{
  "init_std_down": 0.0,
  "batch_tokens": 8192,
  "seq_len": 256
}
MLP neurons of a small language model. Each row is named by its layer, matrix (gate and up: input weights) and neuron, and shows model dimensions 32-127. Each number is 500 + 50 x the weight over its row's rms, rounded and kept within 0 to 999. Numbers have three digits each. A neuron's up and down rows have the sign that makes its largest values positive.
Before each neuron's rows, "fires after" lists the tokens most often just before its 100 highest values on Wikipedia text that the model never trained on.

fires after: "e", "vol", " lo", "re", "ri", " Lo"
L5.gate198:472544511512575601519545554436525438458569570497517373440478544525513461581536570548408489506426561523469430455513511504509524461483545397507579489529466535533470411550503472401459526502523534427512559389491478480499385451577463576462503552525430487527481540585489411548468421537466471485
L5.up198:466474545536532466594484469413550377541513486519475567476496314503477513509505473547465583521565520540467422536596499526470592493456480473433487519599371441525525529426432471473442550558460553575467474515481553475513421542509483575532473443433450568426543461512438425500415445451466548520

fires after: "m", "d", "th", " h", "y", " m"
L3.gate322:463524458508472490441527482457498509496616400521441503538510537603464391579453551454467456486579533490541511444601515454433471530444503523409575515523513404448576499467486499506488520523504437526440448440481521431430458511488592592512477526497393534486497562527539520489561395569489496520
L3.up322:479507437520407557407539523529551514553549509500573516510534469544365486468504510442595500613557439456475466574554561538440515542532503509518485434499401429528483532550483481533541515438465531505538543400542634521429495537511551512438545445430484498508563434422549506468572445523454477499

fires after: " on", "On", " (", "\n", " On"
L8.gate55:410552482539460483457449598464451566485509557618517481432479496575476524446400466445412404503486457488482505532459518455487614501442476472449492497527485541412482493427458431491489456415453557495431399491469559630542499546541512471556486592447499587454472398505547529521579560522433457439
L8.up55:457530614498504549465542482536498602515458504571422529571520448469552488436445431522540507420384555503580433502428554529506496456539467560553486555524534475502543507437463435475454531532484515387461493456468480481404423545483555467555500521499528446492458542531561459593559479514502542555

fires after: "s", " S", "th", " N"
L3.gate129:573533485555476539398546482550478533473462592444590444485466449508627506489538499425520414487532506433495497470513508476544445480424405360479443539432551492492479435494495475499470592575488518432513574482468486547471554544445565423531513476570509401570467382508506507550512533513475441485
L3.up129:567498466506586492444484525413467579525561511495562494570531466477533458542544431492603408584476445460516519472485505417585553563538526530386519450499599513549602448503573557506548496405544541512510566434463499509543566502586505463459507515566525354567467512533495456543596574478512449530

fires after: "an", "en", "n", "man", "s", "er"
L4.gate120:490531495403505500439473481472548516517519542433558472481561504440527451471478446544472487506501446491498504453482505501536512351610383511495458519509664487524492542500473516489540550497588500567385612583572546486534548422490477430485488503529503409465527501551498472535497583533527520506
L4.up120:559452572393506563480444568512520573503480488522613513511495485460514517579535450444509494509484541466460530423523412570517589578497453521596450548517468536479491537445421508443516507436441477454485405508469468433502509563515579566560458462473550502590472480528486509344457473495625373463

fires after: " m", " h", "p", "amp", " tr", "form"
L3.gate80:413497515455507508397516473407500425443537383496442484497501516507419523526521598570552497482567513442495479481446561567462469544478410534493536527494502460465568525474560473461523646498476445520445485506497505412467398577473497530467554549409478501485542495487535546433590402498457583556
L3.up80:511455532568569577518472577535577531579441515459432506462491556547540444535510474432459454474534478431494491461490509457504410533464472522448424526472527525439544563500451458467562457463543603561564529479500493485527555592486581454484554552526467558484510560461568410503494522493477497565

fires after: "s", " S", "ff", " re", "-", " "
L8.gate183:458509553454452525530527504493429555510521603573552408481474561546526487440516549444510432407545451426574469376560502425462408463559504447595451496560588550570496493439583473536543488521505518562447449449491586565543537538471516440578546477539504525479500525554493546497539487505464471501
L8.up183:513508513489504533526514498424482541535442502566575446459503609449564533467492386428475566507569398426547490519495573503604454495581483485449479500547512460492571473523478452549492540455582492438552558445539508574449476556499513543573492580486550506462439479550578520429517507570540530496

fires after: "ur", " La", "der", " Ho", "am", "b"
L5.gate246:522595476516542448522558468460495470574541490551479483519560574483466539483549551638493403507524456537557520598554549493515502420444492442549494501537464607539577468401527453432532467522426432588468473410545470531474524465646488554541529536517508472517486606524529496471473474512467471540
L5.up246:560432526467442476583462455568563535568546527595482530499462550550479507507432596513483549542546522495506516417564516490404525428568501545556486520491513521502432548585573550499444467519512571537466533545520497418518408494448430564518480459447517585609448460476434426392554542451430472547

fires after: "duc", " comp", " engine", "act", " w"
L3.gate327:520520469480458475542552414426474416398451499551453541450497481555502543450426638518453508569517527509479472569614461503495464517528440446545539460493494484520480467530595423500420588563443465507491509523434494458526518438456479448572515609453512535538523460498473492498517448460393559495
L3.up327:520527387418523553490509595442475507424488540550544538571469487461564439549450562423535506511569453547525437532462620380503532554550564499447588470522573496526413458486545483553415486490509501517521500568534540497436478504489559491440550551516602591474529501538572544462523541482518445506

fires after: "ra", " no", " Ha", "s", " Wa", "ha"
L4.gate222:570542475490528466475534464381448483506474521433517541494443537509446488424479588553498423450422450527471538488499591565506496495456433508577492462470452505531378456538567458491444440578536401573596539450415504554482455512396536450493408533519455496548451546534464563543516481658481508442
L4.up222:488440482440481553405487469497473472467420518456533487510523555545514486505461495472562488469508504473496571489507523579491533508507464484541478452498474485525487555559581587518432509549602598560517510528476574544489468501527557558512425547518468475517518588609593591502574473538530440597

fires after: " on", "On", " On", " May", " "
L9.gate160:460485480512384442511473564533434548528467463466514438486422537447534506484537475429544478494538471520371485554552578479592524464485433501516486428538499538482468482467468550544457553524465498492531443519555642537485434560549612413449557544484578490478520445484555411589590511545474484600
L9.up160:533508476499490468505471551497501510515482513494491585460510425499594462452457517465497411485507509493484487443497562438478530470503458434544419527538499437486527508495458517477614521470501593466402461500597515556557493520570578451436522441509545573516492446549536443530562493564468612533

fires after: " ", " a", "s", "re", " A", " Ma"
L11.gate241:511514414534462576436504611488501535494456589512561566446481445497495563488578511456518527488467490531526521490540527440401503480515578430580504460591520468617467423458451558541471568549575520541522550586515575565478548588543578515451531609489466536492609463544676414560546545633408530477
L11.up241:467439533568559584486561512570502446483517536468487560515472491456467450477547533542438576500461484520536466560434534582472611568508532593461563572436544480515458546441460528471424541465518515470598540511516513490500434594542568512626474520497537414482566486456507616492482625508577576461

fires after: "s", "h", "d", "sh", "wa", "ha"
L3.gate255:494557446543480504501545446410495528490431440404382568428515493546444488513520585487545470581432464519458413564560547491526511564535456489604491414538434506485531444571447493534473441588446440450457446464489467505510394504570482454589507511517458528620600467489485524510495445548438519490
L3.up255:484425530428381517393419456498545432499442501488496613477517585452552547590467478538540427508415513494493504432514552530539578550502532533539447436519402498511509503533509460569555546495520614484473449475528547518516430502397428596539486527416456560518450497525519451420534515482504450597

fires after: "l", "d", " G", "f", " D", " Ch"
L4.gate234:600544457557538505496504523544454547438449576496473452475445500505548539517414506478503464441520500551543487495455506528497412554508483496574520474558460608612448437553561466485574579436478520426441526455407436567602477505461505563598479520455474406537448550435585522475571561535501513484
L4.up234:523480523454406561554497444421530562462475604483462546507508554482550549462442547500458441411554518455499505595604556569489486488486482483512452524535512531518556460560434463524560510512546577491478477494376502463616401450469549401536477506637398433516540470444493501542507541453519500471

fires after: "M", "P", "C", "G", " p", " Me"
L3.gate312:512476501508532431527482545509484454488578482498540525491458492470557476497525520496472498442479486529401508456419461501529499508515570568535536359541515454513456442479540491510444544508552433440541502548618463478454561478502507405522448489468485491434439554539476491593584537451532484463
L3.up312:524487458561493511613552535430467558475514480525422521463561520517499549467539534462577513399525602520491516452491511521454483543487523503532508535541439619425474582475495492495484516528555548427464504483457416459438524472473493591563555550402553453431436624570438428565518489455562483551

fires after: "ur", "t", "ri", "ru", "der", "mark"
L3.gate294:637531492567626520534557505481569517518482467530465537524491554475511471582533525576482525484528452451434543485583594428495523477418511561494539529587480579489507519587506428523518482535548446547585462480495490556494499497565511558478462512559394462484447427472581475458453474518492577539
L3.up294:503494513517550348594499505466499531517563520529470581613524498519548503496445491503496429473460578513440569522493487524556491416558604512460546468485419493567488540441527464554445492501409510543504536493526577569465483385509490528478423489492512545540367515537557503486609451564501541600

fires after: " re", "li", "re", " Re", " mo", "In"
L8.gate30:504549466509530527542573544583529549464485502431495491461466494502476417538513542468481472495578500488409533391535478432472592510488488452417500483519494498513461447550473465454508550466481508475601612471560593551487412417534558480499491582471582435459502489533495467568546422521507448472
L8.up30:509453564510523423474507564432493474491498505570493555594459421518463612563529409537470486601473599481492518518448524606547521527457457459466482486546434575451557462486497479474387501443428519537521553478573639398504496483482492465528425440463507454497519500512435479439503399471529497524

fires after: " S", " K", "S", "ra", " R", "s"
L3.gate136:447525422529524489464546474523497603526492512536567586531509607528474484523382503572527422546430488520528428450588464526504526550578502566511565563543451599531421493497559547393518572468493539521541457451523541489402541514544498516495485550506523433537429505507592560498497521489570528479
L3.up136:535476511587550495444573515553449544495505531520492452516583522549565437521489510469493482483509423554537567407469474461366564542569454572485557496521495499600537544485429529569494591468580483509467531453566574561531546541437568536497465432523445503476466525447418496494563493474529560516

fires after: " ", "s", " B", "B", " b"
L8.gate167:475563487534550588511478499553561517560573507501612473471420408525527485536521477508482418395483572498537472496475530494491461467510528432525481479462573555502517525539435438483565493541495562474508493497526621377435561542495524453564501520495508552498509486485467549606493520559472585548
L8.up167:450533470505553405556573464488663480499533440443387550557477504481564624439465523469504445485470486489488449520494457543506511507520502364514584474528422565530536458542551507390496509510443494530488508524537472487483486503532578525435474503505539533524517531501565511537429438496560448543

fires after: "p", "s", "in", "is", "ma", "la"
L3.gate140:567554488501497583537468449534481440429499598488498462454480499497480501618583517477510492451497493439514559571531528488535475431527560521546540444575517574544485454535589478517415532494518379619481545469475454525530534430584496536343447508586499448545530520531496422593512518526449428567
L3.up140:501457500433513522451521425498487559476469519440533535518468505548457534541440440605547540483524458483476527556552508541527494485503527397514603509539546514464526464491560446499460448482592480526522418552523527575511506545465561466492513480442494435431480492537436429457494502460499377541

fires after: "M", " Ma", " Me", " M", " pa", " m"
L5.gate248:465567421434538518476523560485401485450471392569477537481453495462538473477559534541453454465510410499534511545471532545642483534506533454592539494519508517513469516466553452505461570489551424504551567433489489523575490512544521416456557498443437395483450499585581471516519504481548431542
L5.up248:520482553508569517504576512486509443458522512528480479501462515525580551489540559500451429503564543578511528581526461536526374470540439412434454446478430620577524538499453500472454586515422566420460508498531416574503507506498487485479532493455578481510550562459447453485528502451518453465

fires after: ",", " the", ".", "–1", " Pro"
L9.gate69:515484434495453476552560472540515515491507489488478509512525543435551497514580558422455506467500484514431518440464554542582499535488447508463435506503486484579462527564426485401467482495542445467579383481462494452516579530469568537525503483558538557533464456489410547507486459466414537426
L9.up69:491479527463399359389489491480600553457508522554439493502525449453512487461504409459570464508525479498534554423505518524627498527579435574398549438484441547486513517426482531457511458428515607407509470497583564480519514500532531516569496492505507507462444481561456547435515478473556479514

fires after: "'", " in", " It", ".", " of"
L12.gate85:461550383445537432488471456462532546425535442492541505577434511500583432567425589480512501503498414485496530513537508573549566512388436510539459445443568519456497480527469590497526471438483484484492559561497528434528388457538497440568504542534526539476406450545462542508636408564474497562
L12.up85:462597444485499485493558502562537506469502512487439570424491492465523464527514498490494434557501535440447468548521436473572464560415510517437497541510466551500459493444375491479582533471448543419494541628512529538424527440548503502484513511466389436443515456622508555545495458528506419558

fires after: " Lo", " one", "le", " On", "ri", "o"
L6.gate360:555508501516392446453548585447447513515464505439436534477472581437524428541473561537472475538554442581475483565563541506386514582446499536487472479598408433538518460432544462455488498481505488583540484458407536552549408494460481503556420510476494495460453385520545411450509407551559563538
L6.up360:530561561548593438451513461587488534491469625482508454526428470490499504569527503397462534540521499471618584536511442506524483536475468442492393535509440487487563418450429491451497563501490458518480492425487454541515507513553500496458577514407471402519532536479414496545466497390533580555

fires after: " ", ",", " of", " O", " and", " |"
L12.gate339:497528437450567538426563521556605516488539430581498459460507500475535505591503527580460482473512499459486554480502448462589476573482582524479456543518463546421539502505542494410564384523466430437463429517431570447510542539599490452486532537571460476440538472494534561489570503579501533490
L12.up339:472554451459471516476571432513555514404464529505538494530539527463517383412527486462538515511542430546532579443399467466561554496487487522465487506547473502501460446467361570404552429481544552604510552497559486566509482432408501433458521537557472405459629432600565484448423525490529500517

fires after: " Al", "al", "s", "f", " F", "l"
L4.gate343:577469477470529491448408559515480618428534675493470456465468541502549485517567506570475458473429522472543503460479465506477482537538467466563550510578505494516493461336484575450542524487491466537501504555533531499628410519503481515572362449472460475565470474515497482444532444472448418611
L4.up343:532555506458575572531492452513517484444485483535473510486516499494483530498420493438445491485540402407468489523463430516508508402556477536553476582508550483411417463530434529493616559475543527548428502423538535487584479524530553513432554539497472476403627464540535475511480384607425477487

fires after: " ", " the", "ular", "il", "al"
L8.gate106:583536423440558611572446541566538456469425456453505578501461399486468510536478465543497471501499534508509555495522504527572482437437496467499487477534469531428501510536530489474439537487481534541554576453415523508439517621478501463500522478505470520522431512514495466506538502580502419540
L8.up106:526455464434511442506540574486578463528460470450436549446488531510559550441585457503513543488570588447383493459533487556566516466494449515398441448442476361555457535502532578515518561437522555505534505496459550508537569572495500558459415494443504562431486450440563478521536471525544406511

fires after: "st", "s", " in", " Re", " re"
L11.gate314:495465473587476535455527507493567560423525522464556495482391468480452466561462549448550506461476549464444612544548501508488527474374528478463487628523530432443521530538445426541512525498580503468533576490521503498510525519484495493511546524493487603561406454532442425444507405442520462560
L11.up314:561460473542481442511467486520560526494577463555498480564502491470445535382496477594602507477495545474493584532486459564554463442491506491522444553403472526480481435553545516506486447456543473545524495492528591561463411465453482500482456503492403529529462501504502442496428478492562517559

fires after: " ", "ad", " Al", "ten", " Com", "ed"
L4.gate89:524506420511517533473507582520487510495550403466524379551496545464487464593550372552505430466448496487487524445529443451491478437485421451464498571620468501497510508487484508487561576522558511497480487419480390482577471544566519491445543553512456395573461488538602569628464484503524518552
L4.up89:400559553435486464570578536455602464577677540481526538482514505556472469449413446488513443455458538467468484523521531540527527495511508455539452521539550539545507511640479547499573487526533526537506514544533595609468455508532576443429492579493454542420591421506547427525404514487473477514

fires after: "op", "y", "te", " engine", "duc", "g"
L4.gate253:458588469510470502525543507406456538406447529530415495445527518495475399476524448547525524514502529493428469418549447534503540526553556500616520497519422421520518437508526380389509516542546496483411481496390488476545539540425460444487527485433495531520469454581450470544477460478476554459
L4.up253:482509484582507533520559489468550407473480562527495534583478475575487492470446417592469602473562572525456523465466538448439560569506566583560547474427522504441530504475593466472543530527457462463444463557579505387495613475552512539478429505495481546514526514504463437496452576556525521461

fires after: "-", " ", " re", " out", " di", " su"
L12.gate314:545450517525481490548552525524510496510553535461471576495437433451457536378393526461525486487549455487488483451535462493470506511459404519405472423437510481461521435498474411563581454461515525548624511531437590543506496506502529537497416500556516584532493546463525547508536469528499435573
L12.up314:472610495540576630560547475592504446546529433426580537477471568433471514498461498468571533446470527416362508479441505535460591497467523515519493531518496539509533527586455577531550478496531452533439512486498471428566486499509487527516524545500438555470375570623516478523528410494432527593

fires after: "in", "en", "an", "c", "n", "ur"
L4.gate36:515522558496483448553520541463448454444514565395516504516477512378450515475557446530518571450522464486492568521558503518442486505512438489628492484409580537513502502458565445506516435425543449524586475474549429438555601436528525427484489458483467466520484473528458436526514609493599490575
L4.up36:574459448468457433413419506560576538483530484572608504459486540520518499575485524455500426472417473584449523503529469487524531524509592517477519516512415603488481501469495628555487580540570407586483497429494467528468457519477482490507535474407539437465552468442468467522474482534613547515

fires after: ".", "li", "ri", "vol", "I"
L3.gate134:508511420567601578418558578493421466514553498486459457537482487421534446463528487454470479495487538486490551539557545556504520517417490496481611465487418534466439477413519415444473496482536392482508582501504382506600445449442444525510531442548489472622367476528473509415474543517497513510
L3.up134:480466491558503547494500572388479500458506470606386510501538522486510516428526542500546484504540569478524500585511506578550521535452418574505546540503470515567526475391502524542472486502397532457492537468492493539512470405552443592562469490455421512508490392532532539534461495506482554485

fires after: "s", "k", "ed", "ph", "th", "ing"
L4.gate363:538503524466481502354530450568508531460426565505560544502489479464490452593570551511571475494520518482489540490504444568525552472532410458494516449527543509546514480476528448504449550475515622426511521390517533505510515476580486382508473474554491526552469500546536592509625492377606537587
L4.up363:504577554485471511460480450529489505451437538483484603458516472545412529529486600420559503449524568452485523499512535479633477500460479485455493546578516415489541447611527517465447457493472513498429531442556450523519521475536540551516458498596463528476491555578533536460518523490533463611

fires after: " ", "d", "-", " the"
L9.gate70:552531454468506516516528441502502485449524458401486532572450562507510484510513415443509484524560532455481462481498500445517558493412459595420457472450544571487512467550515482470477508481533607469584514473436501495534513448454465525614499459564423556477452554547576582518601505451444477568
L9.up70:466488416534537543494448535540571496464552522588509538590468456579569484475431401495507466559461479434387505439429467517523650453494566531550444623489566512474656491523431576629572501441444455481439442476398528537556448500477433561442543462449478448506506412496499534519534530486471527601

fires after: " ", "-", " U", "|", "st", " C"
L12.gate160:422578474496529564544545470491490611441625504559500534524499440584520508551389479433572491420464439538479492539494456571470506520440495517504500571412435523475478519536476489488518479434543506575543471468454433483563529442515485525609456521541500496484401507561534600495563431468419488516
L12.up160:495545505497478568607496533537488512500624557487522539491401461511514527467432443528496534496579544527450521542388477503546549520487484566430491440410518497642546562467519535564511534456499561507456524482385564528505390427518538483521495434526532466555437502573472429493601490463447502510

fires after: "im", "man", "s", " ", "ment", "on"
L6.gate364:487509572492424583602430514532430599496628514527551459558435518449457454471543446502475507421461437481519510414412457520501518566495456485556502600517530567483549550500529411512527543520536536545635549512445499521516491485529481479453598534568467537464524481474583471583529470520415462606
L6.up364:506487424474488564425532556453542452671536502442571547463432530457491589430437453469448505483464552509478391470551569404481558482595483473409472505494590521464488495499511508548593555525515546549504510436481499515473508582554455508507499529564482461517525437380574537487505503603559502611

fires after: ".", ","
L9.gate357:550558526507475470432491478555507584578468519445485534535529466453523545482551500492520468480499465485442591496546576461600491469388499497488472457538489514512568526497451521569481539413437500442498466465526521497526563496550663471502489502501466447555509541499529513496552486510519557554
L9.up357:500523550438517475423557523540470536541440442511547466475494431525566506419514520519630506413511470581481549430456424478526504510478471596524485409443559440497457479526455495477557596477481555444534479544545429488490534525515619445511543456518508538481581433523520549459534522525563525478

fires after: " ", "al", " F", "S"
L5.gate263:474519430400539546525450418500589503390534439385451614503500510456510536561484421536523523446543535481435524428497471493581492457430463434476348496541535498597478479550449520491492568528496604507547479558490475624529514500540551580448498403569548551559556543484472461464478603484513457556
L5.up263:426522499450494444516456532559486526507471448436511495525523469495553636510470555491549480556520405423567506478539444543575498526423415512486528569519490531479491540562536516570466572458552615417499476538464559435569443510382418548509504500568597435488509458458546428485484421494428440535

fires after: "ci", "op", "con", "om", "g", "ic"
L3.gate171:474562501581521510519532626465509552426666553469570484404449467416474445479564466531460588352514491532439546471490450514494556525506399506517470574494468448532491506397563476455508412468578549486578505518476559507499533407489456508534502457460553453522544453558475453455363557400531528497
L3.up171:494521460500574635490469518434447563517483542481546493535454434539498470599550460515507632521566561473452479487477473503421420518496565554439526511547615426419485519549505413405499434446462505445614401536486578528505591499509496568472566505546555470542460584458452488578538524491474494462

fires after: " ", " G", " 19"
L12.gate29:488434459498455536387524435564520460561458510483466492451502501538520546511501519415426476437455470492453485477583558484516482414547582535482508533583530557543540425479527374453462514471519553501588501468566537606475451562485546490547522665443538576516488546507552633575477507535412400448
L12.up29:382523365511447470545561586529619491488544452441500535529478513524566497424423532489490492434415437528476499526441471478554536477554533488509463446532521529507526478467470442455388601454531549431532508455475533457559456472467467426503498503484538487549489569400490567495561473439468497439

fires after: " ", "\n", "s", "d"
L12.gate317:444547530514460532496455520541591549483499544455412562460428497546502539510507443455494441425499552459523579469445570516573557418461496494515451465453566447508518546532510518536475573410487461497516547479430502433502607426514437507518476587525502522407446515574455580492493394555452450507
L12.up317:585455527468469472518484501603610447518444499605530562484429500575503420537512499534485545554511571377469475569566519486608481481486449531402465511458474467444567547524413521529502496539504481523519498429466588563378435433538466456550540512493498443538581454495447510506435527463464428592

fires after: " C", " the", "c", " A", " a"
L3.gate370:479541535496448466508460504589499490419514494559606475468408474556514626419534475458500496550438493497505506522552518502621626561579521528532525562475557458463558445527606548554473387508616469491577495507456545520478567430624601521529589565486539445503410565513502554500502502522502539436
L3.up370:541455398583519496468512446479579498518514553480502452491536495512560503592522540476597511607545515542500453410540451572610513492522597447506478415529423446509586560499535561509510474422459589522480469478592540398445582430458645413449500417567486481443504517504531422578443445548536432460

fires after: "il", "ed", "al", "y", "el", "ven"
L4.gate134:481535476471400447484429464479492516456554492500475449494452413514441509547393446511468534476465558534592487530524472512437460526518454514545554490525578498596491490510578527493427648531608491440541444504515534516565445589518490514530476587524426507479506479457586503518483541482372423479
L4.up134:529567498491482498439497489568515428487507484420565540488516469566473531515479530518546468535503558532472521558543638424490621498493512453533509540507407631487554563421406509486490448517481566510408468352460464488431480473599606498418489486422520443525545490449493478546505543561541478477

fires after: "c", "st", " A", "ing", "s"
L4.gate50:507442569547551484444463399482514573492541514547575444562461536620489469407568485497574537532428499470463517599550480484459468504588435443403616571515493495518537534485417484462470540554527481541585561448531614519402597519576507524460517562527535452487436461575473447532583488454532487477
L4.up50:567522514367461550514518466528557542413449516410636539491536524515548445551540469390530484484529462478508504468421477471584595434503535468408413459508505447469486527544424569526525537541443559515576508481529517583386501565511527385472519418460472454500538515559467476451497483486455482515

fires after: "s", "o", "com", " De", "is"
L5.gate302:514558475485483528539516488406505550428541533357514460474474463551483470489545419581532501493518482596520438487656490540536517451525550446473472449558505484513439505503497412542465372486476457522483470464534420527473505390511463495471441590533520500501509533473501462488471377512464485566
L5.up302:526501543494475560513552461580373535487409505432506555495509519518500515598535531411555483505511537487550542526492557520559496520518542517504478583475603504462540550545513458528532497552473473576430634565493522558450574538462522473467510591528581517455436482452565509448472526498501392533

fires after: " ", " in", " di", "ad"
L9.gate283:527485489420443446469502565406480547472579506494485403484449572438448546459509462521552455468518411537422503505467496540486540607447525454536419536562586487534494487462396504402517486540612461548570528498441565510533453508541482404467493552575454506562530521432517479568570455497513455510
L9.up283:489503467554552468505487558403526472555505519554543481454504510539443600529547494476443432530523451475415491520468499532445523520432463473548444580516475441556474576469540529467458517509489511586593520554547515559414421506576581499439523478458544472483467539543562489472478467499504510524

fires after: " D", " C", " ", " De", " Ch"
L5.gate145:570578467422453417538546450523503512391477460560540441417444507504572590578500448491563453436470521532551500557512561461510500533486509430545444481582561515527555464479490519511447488480531478598501484487406575590530446494469491495504517511438510557481495487610612498557559403468503508565
L5.up145:478515407462435567551459511427518526456493529541481456440540528495496580529467486448502463535540400521443514483522417395497500555481519380575456580481477457439551501463438430456529468445474516507474385485429387463539497458431449405464586478545528411438503498498448492497438485497527521575

fires after: " ", " of", " the", " an", " and"
L8.gate34:485502432440541646535533527510568563440471534505534543482519430452533474492472543433587537564560404581510549387483493568437599501511522435589500495475524473513509563520459468494529396473463476516470502467512530445465524542533457420560483467523547559457450451561591506457495518436523567442
L8.up34:501532456548474491524532485447505526519475457475614495463517548420584436518541439513571561586497438539551534470404589559466639546527547471558460418487407503562420514485501488490529497518522471569535605404492524524405482540469485361556536468531537544514550489499487529516497451532524521491

fires after: "ri", "li", " wh", "b", " to", "o"
L6.gate292:544509472480439446519525489464514401494556510604496503504514464522471522592557577550480541540449516585548547505539529526418536483521543495508480378583485522578533467453486506553430588428446473546512643441475496496483428510495465452538439513426416470490499465522600441538539489465586593531
L6.up292:492525554509493558465449519538510491503618495548441464443545472511448485521472507438468599477598442521502503485413524498440537523479420434486553407527439466451513487520424512521514527418489493405514486421495442595595432522373529499576574479517437387531463483525451540478494497416511606482

fires after: "ra", " K", " ma", "li", " Pa", " no"
L3.gate181:591513375494510450425565525522490443444492438570549475522449549476541443548591579568445405407552503480480535546438530500504470467500501506504481498482488534490575491481547500545493561474489447482525480462478497477489465435520526508522451523457478409607462493550490540514538437527541397496
L3.up181:623538439433487554445468458556513524503432410668533556513521495478497420509540527541556520460414460481556566433427487504535535489465503547498480503478379526450446501528518538554550554484615482575537455463498512517450457439542589505421493576543474512538475437571517548549520504480458482592

fires after: " S", "s", "y", "z"
L3.gate277:508579495536548500443513437435463547498540531524496527561448444602456459463384538439552363538493502546555480473548553511508512485504458440492466602543515582520525469480469438428468486467497559600459548403472528577515490467434516487463526605552417399486514574455552530449467496482487525481
L3.up277:414537463533474484522480520533469580441512468562429494472571495492341500507461529448537570464530543524529433438501455544431581478543457436472556472563468469572450537553504449454488572494460525452474461475469542550437557503363497489413527476518479487552464553535503586441619492579482416524

fires after: " Car", " Col", "f", "aff", "th"
L4.gate216:483502526472498536534540577461455472491563470400557501410535545522484414591484429438512508488461548476511467349502534469496496538490428424340494515495537507364574525452377518415530504539539566501514536503489461542485480556475499539540470473566508524408571560526589555384553548528486402505
L4.up216:422482487380514551538389564466461590485624404505455588547531411640511474568441455521502461483534509528445459413427399469578551534585467562478514541522550440493443455566467500476516529476410548545506534543534555487509512467558457503462568572477526520468522476464498522483586542507448445482

fires after: " ", " the", " g", " Bo"
L8.gate125:445497393517487555515461466484507507518474514562583621511487532498434416540457456472540579480511522420561487390602430510441400528505421487497509513513535561535502520547451554577449436515482472489550485475531495533498524514541598497471475506541453611391477502616524499532551377478510388540
L8.up125:446497505491423474518560481572465433553497398552513503516497406471568471497443409490455560538509466493547445545463488530399559540527440512521478518500474542499463483456484493510515490544577478456488582440496484443522472533526570563497476499516478399487569480524424458503550501511499490431

fires after: "d", "st", "ri", "re", "il", "ed"
L4.gate376:515480486516474507473494483510566494490490539412480478435456474505543486589507557537495429453506548537478552463578584529478571573477529503520457497568474438602458408553544437519443491578489476497576462506437528566507475443515521471520438537393472529571414536512510503536505472507500450489
L4.up376:472534491529478600511443552488553573479411452500443511506536515571450480505408515570513517502534436591465513611538463504469442551526478472474577563534444574426590503429393489448509499516475487439447431483536541533463431544547523549520531470435455554501618568512500482430494482517508481455

fires after: "ur", "(", " (", " sub", "/", "-"
L5.gate279:444546446597640424541538538578520550498515485531487468439502440482450507512435515590467496461515502508438510505535476529550455540437450525542467574517503484395520496478496566479445538436443502507506556584536470472565511559437463559563474491479484467542470491516482466527565500615619495540
L5.up279:468519503570531515546505430490514412515521556506568581554477510430494478540514522494549509383564511377423637424538539455496500316463575464483548517422522584509452538552585408573487476469474504545497549494544509509433468478384443431507475492636472530479487460554452440557537429525502519538

fires after: " ", " September", " January", " |", "per", " July"
L8.gate213:528569512570484461594509564550550524518526540474524429467428505454498451425563413489525527445463414484504556498499590543588439416496519440503536570535533511532499560433506516613549446529460529474493421499565556475521472538534498418464528558657527528517519431525497531572527536583427474537
L8.up213:544486503433515538548549442524433549475458494475493527420472467535482533545458451499547453442541455508515566475473435492538451386486410484471495492444498500534537492446500473451483485458585550436461426438481556542476481525534514473565487511514414493486447472456595510532454553515540515541